Weights of a small transformer language model: MLP 768 GELU, LayerNorm before each block.
MLP neurons of a small language model. Each row is named by its layer, matrix (up: input weights; down: output weights) and neuron, and shows model dimensions 96-191. Each number is 128 + 24 x the weight over its row's rms, rounded and kept within 0 to 255. Numbers have three digits each.
After each neuron's rows, "fires on" lists the tokens most often at its 100 highest values on Wikipedia text that the model never trained on; "fires after" lists the tokens most often just before its 100 highest values on Wikipedia text that the model never trained on. A number after a token or word is its count.

L13.up712:128126173138107134114148127155116130131093144112118168135169124144111124144098149130137134139146086159157093150121110126124133127145154142142093129105121171081162152112089130169132081085148116121143104104159116110135089161134113118107103127118138124143153173162112141136112154136088131120
L13.down712:103134121081142139117161080158158111106150104137110140079142081145153126131126153150161152107110098119131131101090132129157140094095093171142110088126171156126155114093118126100153143127151119142125140138139146155157114144140120144067098118124139156120115142129140102152127074128123099156
fires on: "," 42, " |" 16, "2" 8, "4" 5, "8" 5, "6" 4
fires after: " " 19, "2" 13, "4" 11, "9" 9

L3.up619:120116097108134116169153106142126111143156089135104169133078135133132126139133105123153145131127161189130125103110151142147112150104133111141106143178128109146137135077131115096114196134085160149128093100143120127122101125167114125146064127122157119117125141124145098142145139129129120114
L3.down619:092096165135134163115133115140121123129134099154095149096143120135140130149115140121113104113105184133141127123164128149084119118149152104131109156091109136124096138136103152129167143131144101157110135101145124137121143172128133111094125133113118136134158069081161156120139151105123119074
fires on: "h" 16, "oy" 12, "en" 9, "iv" 9, "ar" 9
fires after: " D" 15, " J" 13, " L" 12, " Bel" 11, " d" 7

L2.up355:142137148167081096181157157155129187127143135171068149112144118112137121140100128127174123136102129152162086121086120112083175104112134129106123146149098134161109100117155186096142133143151105122171148168188129112148141115150156119096099124164102122099097121121159120142133135105119126113
L2.down355:117135166107105129114132118140118128146165111160107164090128122150116130107104139122113129159123110126161134144143124170123130150145172118108158142149169165150122131158160140138122110156174141147119120179146132100111117145132164135112143074137111126137117136131065128118092150111175135053
fires on: "t" 18, "an" 17, "on" 10, "h" 6, "ivers" 5
fires after: " d" 22, " D" 21, " B" 15, "D" 6, "con" 4, " L" 4

L2.up93:138113139115148132127135183110139149145123114158127131074125161084127142129107125122081106134130142099135127118142091136089147132118135129112119131092108137190122156151129126113104135102145115068138129106106151122115139156163097157122124115092126137139116143142128144090177133140090122096
L2.down93:117107106140100139125141121107198144111144091139096119118104169150126168122123114079075112140141132075114146125103112119127121141126111146110085170146093116094123139143073125154113122105106117159131142107137135147120166123127100131061131124103115162153130167145134146107060121205135136131
fires on: "h" 13, "he" 11, " Sal" 11, "on" 9, "ah" 7, "n" 6
fires after: " S" 26, "S" 18, " s" 15, " B" 11, "af" 4

L5.up2:129146125162173128119093126163118101130119127163140142162082185126162124148133130108105097078146084126136137130159174121143146138141124157111114120107111094083072127130133122134114122166150142159127120109139129133136156156114139115118102156125157171177130162101115166154166117107114151172
L5.down2:105151190099147107126135161108094119155121162110086111109127130158119108124107108157126105135096140168139077107141098134126108092195128107190089137149129120152097091095135135103101116082135156131159129153126128146148100154097111119148120111122135143098106140109148158124160109144092135137
fires on: "my" 17, "ay" 11, "im" 8, "ost" 5, "or" 5, "ig" 5
fires after: "al" 15, " N" 13, " R" 13, " Th" 8, " F" 6, " Gr" 5

L2.up291:101124121125098127138111152149163110143104160143124109142123134172088161136081169098153137133180119137094135121163122109141116146127127143073149134126143123112143111153151119138103135121145125155159139139128139138095096171134111128122133101146131134164122099149122130095137087143143115093
L2.down291:171092143136132125132110177143111126145145152094075123112117146100142122094130131144130152127125142122154085101147126142155147119132144092147124135130127161138107119110152118122115128105111087105153136105122104166119123121151101110134139142109165065164129127100084155134129150098131183087
fires on: "ce" 13, "he" 12, "o" 7, "ation" 7, "or" 6, "ist" 6
fires after: "S" 16, " cons" 10, "oc" 8, " s" 6, " S" 6, " pl" 5

L11.up532:109124175149136148155140160134128167143154122111074154071092126153099139162142140097077130116133118128120135111131120112140112125106118166120143121147140168100149113136096093149092095164128117072134155113146118123124129080129112145107117145103096138116101135147107130118102134092121130116
L11.down532:120149139158077131128159145114095114132147137097127142109125120104115143122121144162126162126125155158129147081148113114100082158125140138144112107146083132126139126092168092128072138118169132088145160117107154126160072159135103094119127120115158096155108134132113099148144100148103100147
fires on: "." 24, "0" 18, "5" 15, "6" 9
fires after: "9" 26, "0" 19, "5" 8, "," 8, "6" 6, "7" 5

L7.up748:154135101120149118081129139127101149120160128096133139081109126084093140126091123112124123091102109155134131086169097115143124128119119138128150136119153132094117154102149130118123116154080103147116140117109144091128140102136146161128120105189115109165141132128095146128126171120123158130
L7.down748:124087150127118116156143142111113128109179100144163153116144158104157123122109121131138170107111115115096100153116104128162128114110158119100127138112066125140112139133110143158167107122119135110118150127157088094126126118152134096105149134189139146107130090127136121119126107121159107134
fires on: " —" 41, " -" 6, "?" 5, " released" 4, " found" 4
fires after: " |" 45, " be" 10, " is" 4, " was" 4

L4.up58:157094136132134097159132109114073183127129172073126098101144161092149150152152144094122131118108125057153118132152166115145136140182098134132119142097149114111114124153158109137100165114120152095116110120200122138110124126144124127123116091109159153129135116126127125126116133142156131165
L4.down58:120113131137141118148110106119143131151166169111107171126119139136135093182162150107080149125114144088158136081075113150134138090156151130150118132119096124145156131140125132122128089117145132111113143087139127114153132130122128159120167107098162143129158121111114135143125124125168115116
fires on: "al" 35, "ons" 12, "um" 7
fires after: " K" 20, " T" 12, " R" 11, " t" 10, " w" 6, " sp" 5

L13.up589:111112190099126144096160145111057124175156124117119150100150144127152143120100143123119154131147133152113137119159128140131104115091133134126117153125122108082112138151151118086141145078165085069113148155129129115095083154152086112106148146113127152148104134139105148153151096122118170114
L13.down589:155118065090100093113105112126089123129076118101109127091095101126117114089118126156086166132105141115167162132152090126071132144095132125148124133112132118112145139163170120125129107088129149115096132131147102117140107123112161124128122158138156106139130138092169098092129166152139112138
fires on: "2" 58, "0" 34
fires after: " " 59, "0" 17, "," 13, "5" 5

L9.up317:153141141145121163118149152105125057115124095174155112122125099102076120162091171129100126097118164139087170152162101152158120113105105106128104114145168116177137152165145153142127115116133065139110135132115117105150160123135157081131125133098084195127173111153103116141143134121141164098
L9.down317:093120150135118087115113134102125103170102155104120145097112109144106096125075122078165124159095140129087143143113109129125133105121101131100104168136116129111126128136170127132098119118131103124125133149128143161171117160138132117084133123107139121141129115133122134107133152138129113136
fires on: " and" 66, "," 8, " (" 8, " or" 6, "or" 4
fires after: "," 42, ")," 5, ")" 4, " (" 4

L2.up215:134102127117102110112140141143099144141118114128143125158108124087119123149131133133133171152092116139151114129107142151155133122122169116120129114119102136080089106094114113180118134167115103120164113116131125083126158145094118137159150138095139157110120156105099120171132066136095119119
L2.down215:149089159126130116107138138133116161126111145110101126152119118147149137170080123155168170137130151077081092124099104121145140159152156111112130098101114135115135129145090128139125125161101180091149103131139132093104093150114097172116144161124134119122119110134128099127158127140111145138
fires on: "it" 21, "ot" 12, " rest" 10, "cent" 8, " sit" 7, "oc" 5
fires after: " L" 18, " l" 13, " the" 10, "L" 8, "l" 8, " per" 8

L12.up208:153163170075168138131114111084084126137118099134101131128141168120106146148109142117136130123145099143133113136129150070129065108140160088124099119062109142136155108137114096105112142116128159128169094131081106134117097139108144113152090124140131069117136091112147147105171137100135102128
L12.down208:120128166124183152147166127105134158143114147132089119143140147162109112107114153120162124188102149123135114130173140124132138125106069100101104083157113081115123099124121101122142141110166123146165135119127151136083126081114105112123116142110097079116105192156130096129129104087136113079
fires on: "2" 24, " On" 11, "3" 7, "4" 7, " on" 5, ":" 4
fires after: " " 42, "." 11, ".\n\n" 4

L5.up316:112125081118099100142153110174134063101116160125163108116129108118139117111125142150141180166105122161146124104117099128124154118120145082145126118105125157086140107125127106114124111116191123126138144159077129143119114145108149084121173126151155158127108102165141163170169154128102118119
L5.down316:142122106079119128129075151142116135113150135192142156132163133127116108105095094101153144146168101117064108143096130157144142109167155116150121130096097081145140115141126127121162085145104137089130157134105107148143079143135113122149161161090132133117165106134136160135115204146108135145
fires on: "f" 22, "b" 9, "ale" 9, "erm" 5, "az" 5, "ig" 5
fires after: " H" 16, "A" 12, " M" 11, "ene" 8, " a" 7, " m" 6

L2.up439:117103137088130126145127092107088124113096123121107137101148120150139143105084126162124117122082141106090125129115142153165120138129111093130141083109138164118078125161126143103129100117115128108104096117101124122086111171137167151146150138119076131093113099095119116088115135137133152172
L2.down439:081114154179143134127146142112106103108112108136160144161165126155160123127152144127145127097176136162110125158120133109161151132097078105154142088136081158145144131130162129171108126159120113150136080143116122127108109120118141130109122113129136149150154111128141116117127141116170131136
fires on: " vocals" 12, "'," 11, "ul" 9, " Label" 7, "US" 7, "&" 6
fires after: " R" 18, " S" 11, "ing" 8, " V" 7, "9" 6, ";" 6

L12.up320:131163127112127121121157137147162135152106145131135113171140140146117119121156172093133090123086110124128118105153166110133128121137121172130113115140105115150152139137105104123105087165154114114129119142137143097127107148116134129115174102147105095105139141122142094136108099080123154103
L12.down320:104132140163116142155123127105096118115111147116148087135125121123087123140159123132173123097113085120183150169067176131114118117135156127076161123133160138107101122153112132161140114092199110093135130147139122140138160148114110167143136135107135109125127095094120125119086097106122112099
fires on: "1" 33, "2" 19, "3" 8, "5" 7, "4" 6
fires after: " " 51, "1" 9, "2" 6

L5.up474:099172113112127133097101129138076138069128121114146146168132141107120121145075112141153128149123128108120097096105127179102136114128149129191145107139141159127111140138113132149148126139106099141170142142090155103098130149167118122139144117097108124120073138126144118093152166145099130127
L5.down474:106125143122110133167146146071112119135115117109112154113156109168136089135164084110153141162085134094159165143170128152091112067144128107128118141143124094155084129152145127129110100148118125151133157111132122134114094144150106151137134125097163115141147138091170123151159123119137084134
fires on: "ag" 14, "al" 12, "ab" 10, "ar" 9, "il" 6, "el" 6
fires after: " B" 29, " J" 12, " b" 9, " R" 6, " F" 6, " K" 5

L2.up450:144137112135084135128130109108132105104113139092135129145096160092104100161105150090156121139175148153136108151130112122122165146098139163110156169130085080076132111108124165112097111143139166097171118083130120128120139140158137145170162111140126133135192118123151102115099131135180152119
L2.down450:090105119123166122119140115162093107143111140117101123109124119177134110122181079145147160114124118109144082115121114110141105124141079131126148150129095154129098127128116102121104121077141153121134144126174114161148141101102122088116155157122128102123132134151130120120097105087081140124
fires on: " well" 15, "ah" 11, "red" 8, "I" 8, "ong" 7, "reg" 6
fires after: " as" 14, " B" 11, "g" 9, "B" 8, " bel" 7, "ferred" 5

L3.up124:153087125172158125163144126128141113120125155099100081155100117138142141131092109155127112111089122123150135115123099114172127158115132141123144126144114143120140107111136110163129119122112149139106127131124165138146147131128160156147134145168115124135090147136109123108102152093138087076
L3.down124:134131146108140136107126133140114115108095111112162131131138122109113110128140157113128126078138136150145162084143121111157158108103132122125074076128104122093138120131118143173116100108136109155122136070131124142136106123149122109127121110125145132149134136162114157106168098156188078137
fires on: "our" 25, "or" 13, "d" 10, "z" 5, "ru" 5
fires after: " B" 17, " G" 14, " S" 11, " P" 8, " b" 8, " Ab" 6

L13.up265:112095099117117099094161151123156098115078126123118138136104165100102108134080129151105086135107108132162109146107141089147118079146134139152130110104141157099135134120142180117112105156132091094126118128147118147100101142151160121114152083132123136102099072181180136115173128119096108113
L13.down265:076115093119107131137145124176145131153118086122117136145153136134127154145161110103130137152159205096171143117140134129155133126141113107097129116116075175116150111080155095110123138151133130111134178153151191104080106083094126125132133141133105100149128120124121125127120127153127153119
fires on: "0" 18, "4" 11, "8" 10, " (" 10, "3" 7, "2" 7
fires after: "." 34, " " 18, "1" 8

L11.up375:082168157159100111120150138172132135118125130141143120074098156120128116138112116074162135163111120059100119096096118104190124139143164126175115114146152102158122105118160129119089090173112157079165117078108098125138119150120145156113146129107119082129096156172147165124173136150155119104
L11.down375:124155134105120104066155121125132086128143121131127120178135103140149122104136130150099094147107120136123163117093151154117164136112100119120118116132164095130104158114091141108092171126170156084128081083186134122089094129111088101107132148120086151143127131105122099144097144106098089120
fires on: " " 98
fires after: ";" 38, " |" 19, "," 7, "." 4, " of" 4

L2.up641:160118116131134142158132146161122141152099142128087092161122141110122145124104185176142107076132123131165150140122066152157107120133101152083112104121103165164173136149143180122101106144149123093125077114109113131140144103153110116089142155103127170139156114147132117095089164149125130147
L2.down641:105104109160161140139149158153136118139135143125151117136112153096103115115119097140112106082131098119111156190133094131146152130154076132118137101110161141142192111144103139126104128145137116124119119100117110090153163132132136149110141107096109101160155089126157154127084155139155097161
fires on: "at" 30, " Pat" 23, " Mat" 9, " mat" 8, "ab" 6, "h" 6
fires after: " s" 25, " S" 20, "S" 6, " |" 4

L13.up270:156103095138170130118143134092152117124091192116120091136156095150123097091123148138121091150120130133141130142121113080128108140112147154114091119141109105139174150129121135107132113109157115168186102130127117152132115117120137101167156133145097108122145090102091098083128125130127133126
L13.down270:126142084111116147091066196118105129135127174151112170127110084126117095130129113115151136153157095125094136157133105129173120145137123111090180099122144179121153158143088170128126073164133137141132128126138099128139117141124129142120115146139126181103112144119089112133125156112092089090
fires on: "0" 64, " known" 6, "1" 6, "3" 5
fires after: "2" 64, " " 8, "." 5

L11.up650:134119104123134166158116119109105087151108122147138135141147127108113164116149132125147097127151106172156107114111129161126149159136139166137134132175126145129193187105139114109129107146112146112112133123126189109113126135121116119152136169128156126136181133142133080146158100130132131158
L11.down650:136164132108074104120117125101126135104072166126173123112135160166120107126173138105131144116117095161172128104121107110124156169146140136139124079096110149145121115194132132145163114111170110069192113107125081127094109134116125119106146134096095162139140123147173139135130155170136119102
fires on: "1" 52, "um" 6, "9" 6
fires after: " " 54, "9" 5

L13.up370:168116146125135092136131104152142162140152129097116165096141125144140105156118115166139133164165145126119149115097141134131136128151139120099123116115133091115138126152126128137106148144070146146140105104089109173136091123132107120155131164160085072067132074100159157109132101107103137175
L13.down370:087119067127125140117143140146157111110120120128130137131147102156125156150141078152145142140128086080134123116122096142164091141160145143097114156160101159106142123085160133165139142173146106153149131170130128115159144106073125125134129117126125125132141137095131097139131149205113104104
fires on: "0" 17, "2" 15, ")." 9, " he" 9, "3" 8, "9" 7
fires after: " " 20, "2" 17, "9" 9, "0" 8, "\n" 4

L5.up218:158121115161134142139112082110128104125114137147178173126094119145145124100117141125118150144124136119155131097172151128154116112152088132112105146149080115128100134137152165175113165188100144109121116104119170103141138143135071154095179131124110147113163102148161161083153122161124141118
L5.down218:129116124129152143116107141092102138131113087112109143160120116125146149130137120110131156167106144141100166118117111161074104153101093146164165129091122121151118100176096142143088131158117124121127142143116130142148161167093083100131122108093111116148121076161106138155089163122145139137
fires on: "at" 12, "es" 12, "in" 11, "ok" 6, "ang" 5, "ik" 5
fires after: " T" 12, " L" 11, " Sh" 10, " Y" 9, " t" 6, " w" 6

L3.up573:152083147121127124104176158141123155167128092091111098135093155108088124092089111135142101145139173126112111143100156130125121086127118117139164126100131147107124117163153135168123159128155159138119120121156136114097144109093141078170129146132173155118153101120127145109132166148126103142
L3.down573:167140152147160119166124105139180102127129183143087127140164143126123162155149112131116130113134142121092137086137143119129152135153097111111132119137137151119117126124119122116112106132130077100128151128167125119134103129138125148137096132138144157127137125129114127138123188089141142120
fires on: "r" 16, "omin" 12, "or" 11, "a" 10, "am" 9, "il" 7
fires after: " n" 12, " inst" 11, "o" 10, " Oper" 9, "ro" 8

L4.up216:095109154123126140093133169120131091111125105106135093104148125179088123133107120165140154107123152126127124135098142128093140152158148108122073132123150145158150135158131111117152106117158145140125166162116154134146107110136128133126131109114119158131103138163098099126125163135085112144
L4.down216:118103100163118104109096139131069156100144136153122138136147123115083114101160114101159124120145133153150113131129094138175074137113112144114164138096140126121159117115127140136157080127103135112145131144088127151156125165155086134130113134101189121132135123087106098101084137174113099148
fires on: " and" 40, "og" 10, " it" 6, "uz" 5
fires after: "," 22, ")" 15, ")," 5, " R" 4, " J" 4

L2.up141:085150123103142133162126152096133110091126135162113089126113126148110132105089150140128144176090145120087131134118116083113123120124167139110108139131171155132165128172114102119109085109111131130128093118154105171085117150094131113142173125110117132068122140083138123126160152140133141115
L2.down141:138131142090136122147119133105133134173128101144091110131149123117130155099127117156147175176160164117128140152137134129170123124137121132119078125133117117108123129149096154176139133140108137123138110132111088145139083182143107126111169106103160143147127094124128142114106128122098144101
fires on: "in" 14, "az" 13, " Mus" 10, "or" 9, "us" 8, "ot" 5
fires after: " h" 16, " H" 11, " M" 9, " L" 8, "M" 7, " a" 6

L12.up594:070130157139139110159127160122139154131130119143119131101148111109059110167129141098122070137149130085124132096146050100146130149145084139135110107161143126122127159124144079107124172125118122114132133136124096082131135096114080122160171118122126114127147089133131113127109125122144147114
L12.down594:160183179096107127109148103128123116145102145134088093134144117115118119122125130139101138130152118124140157155120143154098136157132140158118153118082157126151155153141136111122113146144125138144123085158105157115128095150166143108139171141151126134114165111131133109143140128132136120117
fires on: "8" 17, "4" 13, "0" 10, " E" 9, "6" 8, "7" 6
fires after: "1" 30, "9" 16, "2" 8, "-" 6, " " 5, "8" 5

L3.up62:133133169110188106099098138123140100113139170143122135133121123138138116132133107114160111135130095131135150156153158138138108140156166142114138123110121148142152132118150108158115135048127130145089072137119138151087147069088105101097115141168119152116136117111133063104126118123138123117
L3.down62:152152140121125118133109123112139114115113145100098079172116111147099125122142121122119091137126147151134139139162116128129140152139134134107126158172137103112206096114108116132124154168121117100139073044099152145136117114131153120113113134116095117122124112104067064121109174139126141148
fires on: "l" 24, "van" 14, "ice" 13, "pp" 8, "on" 5, "eb" 5
fires after: " I" 18, " U" 12, " V" 10, " trans" 9, " N" 5

L5.up43:140086117194139082069131154108110101139123147107126109120111105128126155102153122120109123125136111138118124118152128107150144106154121131132152105087120142113141148122101108164167139114133112122126141136160125072138186082146172131109157134149149130119105164143138120151122133127164117139
L5.down43:115093139140141173125105131103189104129124128095153142130117109118133101138124092116139141133144106115131135121142134085141108083109153164144111121149120157117104103150135117076124144169144137142172154143153135106182156134120124140108117115164103083128117153155083131137147105155125122096
fires on: "ac" 15, " of" 13, "ell" 13, "ir" 6, "ore" 5, "==" 5
fires after: " B" 19, " m" 17, " M" 13, " Institute" 7, " b" 7, ".\n\n" 4

L12.up88:113116164151167112134148157131165122162093091162124155134114134128119132161115094116065105148149108155078095108152150095141146090144144153156146104088096111122122161109163169108162147142139121134161138145106106122131126117166116102193128114150131110107127118107139122116147116105138078140
L12.down88:093143122163088110132127123150167127098153072117149139047169149134126116110121149122112178150104158144111128149118087108101100123149141105104139137144119134143155139125053125111150187176104135157129141106115100145094121096100165155154123144155093145120131173085104147160122108151121085082
fires on: "0" 27, "2" 14, "6" 9, " in" 7, "7" 6, " ob" 5
fires after: "2" 25, "0" 16, "9" 10, "1" 6, "8" 4

L3.up173:132139131109113192114162125140141104126129107147152113134124171142120102115126158141097135092108091135111131142162140101173126141146120090135160114121149149092158115132180165095133139127148139123190099107144132128116124105127149139145128091108149124122125113106126127106123085118166107118
L3.down173:127124150142117122137177152113096117119142117146110111116169096133115094173125153172119137120118095133136165141144114090135107150112113132110163146153140134122151194115169156095113112147135128165119088136137095132087174153098179135115117128098110123138126106122141164139113122129179113123
fires on: "at" 29, "d" 17, "red" 8, "ip" 7, "g" 5
fires after: " s" 21, " c" 15, " Sy" 9, " S" 7

L13.up517:151106135108130078155129120111105113125139052167123146155166132149120135111144146166126164116131103155153147110117161154110084124156106110173114140121132141165138116126115101114116119099112139126090086089120114084093091108124127138121126132164150079139122159117167089097110173140131162112
L13.down517:136174134152155156150105099097114081114143169154129127112153144123118082135157135090124141120120126125133132148097104127127096111134135098116104119117116163092180125110120153141140117141150121083090105128087163113104148139167130125068126137099123159130164136127171106128126137124117109123
fires on: "1" 28, "2" 20, "4" 12, "6" 9, "8" 8
fires after: " " 47, "2" 27, "1" 20

L12.up250:130098108120118132118145096164130083088146080145149115120078169128122094164156137122151114092106138112113131153140134095124107129164096133138123151167131102134112130099133109153145126150138126147145128127127105200163112139115122150104129128143124100079109139152107157123133101153135075135
L12.down250:110148121139087124139160132125144104120177145115097136127116114135134125128154133158097089109113082157140110125104092137139157118141152135154167083160122165147135164110141091148139136131132130119133108121143100118189100083153164169130131099103092151153152143157166131086101144154112141072
fires on: " " 100
fires after: " |" 29, ";" 24, "," 12, " and" 4

L3.up139:143101140119085114128090126121089110159142089131152116140128121135069135131111153137143130140124155149163107129130155125124105167096146163136161130158090161106116136137105095170115144122146142122130129142108125115171107116115077118155125109172077153125083149147066140158136132157074115155
L3.down139:147099092199102123129140146106125083116086128161125113146138105130114125127094135111117111117089159131109134124118120137127152125155065131159149130108122146146153075156153112172111120114150150103084172093157112142141144126150118103139115145138113126127103100129180107146098113114111121120
fires on: "ob" 13, " born" 9, "as" 8, " birth" 8, "erg" 7, " first" 7
fires after: " the" 19, " m" 11, " was" 9, " M" 9, " K" 8, " j" 7

L2.up236:147117126153195138143104155114165118116130127168135099132145166088157143127142170126131113135135149143123138154136114092112155170107146101102149140136144152115108127113138099109104103111107133110138128132111122128125087094118092116168124125140141107139154106072117154128150114148126099164
L2.down236:129149101148133129152109122148117100142138120159086095164109113115102109159158106144124137130144066138088101119098112139150118139108134127131148073098145129163137169156118140089131162087145119153149120123118103152112153154109133143118094159109125112134125126124101152110152087167114157140
fires on: "us" 14, "re" 11, "res" 10, "ar" 8, "os" 7, " Bus" 6
fires after: "P" 15, " P" 13, "ar" 9, " T" 6, "T" 5, " F" 4

L5.up363:119114137105176124145140137144157145137107124173149127151136106172165127163089166154105142129136160136131105142133098070152130108144099143106118121132131117105133107170139161137153114160145153142134143163143174123062104139110107153134160121126131146130108122120122134129113087115092117133
L5.down363:139167138171091146138137124146136145126163131132185115095149111091128121128131100127077109085102115137128137115141133139098128154115161108128155138132164139164118194122106143143112119140114161126138169125160121161125118079163080144121089117174111162139156087117119128124108170125116123164
fires on: " As" 25, "ad" 10, "est" 6, "st" 5, "an" 5, "ist" 4
fires after: "." 22, " S" 17, "S" 10, " a" 6, " A" 5, " s" 4

L9.up399:180139173128167135111135139133146138148124108107154185148113137160071090119182150084117146126121083141101107135107126082147167150119129155143197118116130156124138157157120084127155104114140135127147130107132153137141130135115136116105132100140110138091146151121155144129123112096099125190
L9.down399:116105143136167177123142113129117117128103118125092117150126098105156146179094120122131118125144114146149130111075138154111132151161111106129115105101181163153126144108133107136138119124142128146112167160092117161135147142124115161106100102111124156082117124091129096137160098125122099125
fires on: "," 75, "1" 4, "0" 4, " " 4
fires after: "1" 16, "2" 14, "0" 13, "4" 10, "3" 9

L2.up684:136144102109147136108111080148164121131119131151122154145146117132163102122088186144122131123130138131130117160129150095087141142102115152136113138191147097170105133124117131121102139174095159131155125147128138117137117081126184152133099118101075130143103094144137152122139094152103150148
L2.down684:125113105084183109151088130129159104102147136145171120162115134144123115182093123143112124135090131185130078133171113150133136093150114144149152135123143160161143089113128066170097109104095142140130169117144114169086117118120118139113107135126129127119163147085122148115129140136115148148
fires on: "at" 38, "it" 8, " this" 6, "e" 5, "st" 5
fires after: " s" 28, " S" 26, "S" 9, " L" 5, " fin" 4, "os" 4

L4.up501:131108147194122150122121175085140146122160149108128130138113103140171095143094164142129124142098143202163103139146128096118086137145126157101131125161131099097116108099106110148159091166111129098115118099177150150165128158147127133100100111096107103114151182160152112069172147087102128113
L4.down501:143134158150152126104127126101128140149158137135140143082115173138116102084129113114123101118153125110112132127122126081100163140108109094084072139113126131119112124106151118138112194094106131119112106128161052072127142128107162143107117140117143143103112167137160089092162113162144133150
fires on: "all" 14, "ar" 12, "e" 9, "uch" 7, "ru" 7, "rew" 7
fires after: " B" 24, " G" 11, " S" 7, " Ch" 6, " g" 6

L9.up126:095112107139114142140165146145144084184155126128157122129140135081126110102174096162140118109125127147148128095173164129087173126095134112108115124109118143132140155141147157143141094083152154103133143134145169107152126152105147089136153139125145139114123153151111144117121146109125153180
L9.down126:097118102131142052102157110139161158084105121091161123115119127142103126071119137148120138165156110112152150132101165125088133155112150137145103113137127102176151158120123136131085103123141145161082175145126136157106086144093095152116131107102125131155105152069141116104155127135129136162
fires on: "2" 30, "," 12, "3" 9, "4" 8, "0" 7, "5" 6
fires after: " " 35, "4" 13, "1" 9, "2" 9, "5" 5, "3" 4

L12.up456:125091163087144136105109095159103112129103128167147131141152125128150167128098131166156144172090140138134111148105156150120161114135157136103086150094120123137105152123110107105092088141162154144170138153088110127144146118111114086157100105157131091146142088113119137131149091080129171146
L12.down456:123129106159117129163124122178083148157111128109083120111150120128108114088130128140154126095131180132131118124126102138090134142077158085157152101127132105132153099133130158151112144172108163127083129131113138142145088088122141115113147102132095126136119145137165099118121103153109126125
fires on: "2" 76, "4" 4
fires after: " " 80

L12.up625:140150162173142132147128181139133121129154121125114124131174132128127109115098123099121128152082143132107095153139165121138108130110111199124119153177136109111102093142187143121084152094114093099160102118148133132126117099115112119148135142119128117171122161147158094109113182096102141121
L12.down625:132099098115142123123136108139109125107128150097145160126158118131132063188165093139072122130078133118168135133138123135140153165126126081108159108097105123162141094105161106129152135106135078121124156098129114122125090110179094105130125103153125112152180116121098101133098094153141107141
fires on: " " 60, "," 6, "." 5
fires after: " |" 54, "6" 4

L13.up349:147100139101111115129143111108120126089173190146168109103178148107124116113155150115087104112117129159156097109143096109116084157133147127131092112129125144109101162125145132139166156140160142120131116138134133095114089172103162164142157103158113079118110098158144149103144109103188129109
L13.down349:121135151148118149158105106082109124103149116119133076135151138118117159114119117145109143120123132130143106148118115095123085141112137174069130121142122112138166133099137129124178091113186140092139098085084148102113110119114150150127166126121115110116144107090154145132061139110115116152
fires on: "1" 24, "2" 21, "5" 15, "0" 12, "3" 10, "4" 7
fires after: " " 47, "1" 26, "2" 10

L3.up375:109152130142103069122120135083138103146121157154166158131139097096144093134162161138145125171124136157139138096141185085194181151143105098141151158152134154101135111118133096162157116086113175150145180126105175131150131089150124155135172142147144100092083160154102127108122109131129110160
L3.down375:160166144093123152109167121127181128069113141094142129174111143132090160154111126144125141146113132118146159136146137119154127132105128139100147088122113139164131156115175111107122147139101123119117153112151166141085127113112090144124136123099118123121157118134120156069125130122168110099
fires on: "9" 16, "|---|---|---|---|---|\n" 12, "|---|---|---|---|---|---|\n" 12, "|---|---|---|---|\n" 11, "|---|---|---|\n" 9, "an" 7
fires after: " |\n" 35, "|---|---|---|---" 13, "P" 5, " P" 4

L4.up298:157139160125134092109135098151139168117144139154118119137107144117125094127123180146166129129121086104163121148119146132129125157149128137123126120127107132112089113133147167138114125143075094108136103152147128160098124114107127118098102128104130158133128130109117103109063122124125131098
L4.down298:120149126137145153141125088088154136132088150160119122157140139158126161123115125149080114129120143098116133115113145172120136095093125132143112129104080117112133148120160132146122141115116143135104143143084136093130123093106150176155151128110118151159140118127130135135086153083123118111
fires on: "ell" 18, "ok" 12, "eth" 9, "et" 9, "is" 7
fires after: " B" 39, " T" 18, " b" 10, " t" 5, "B" 4, " R" 4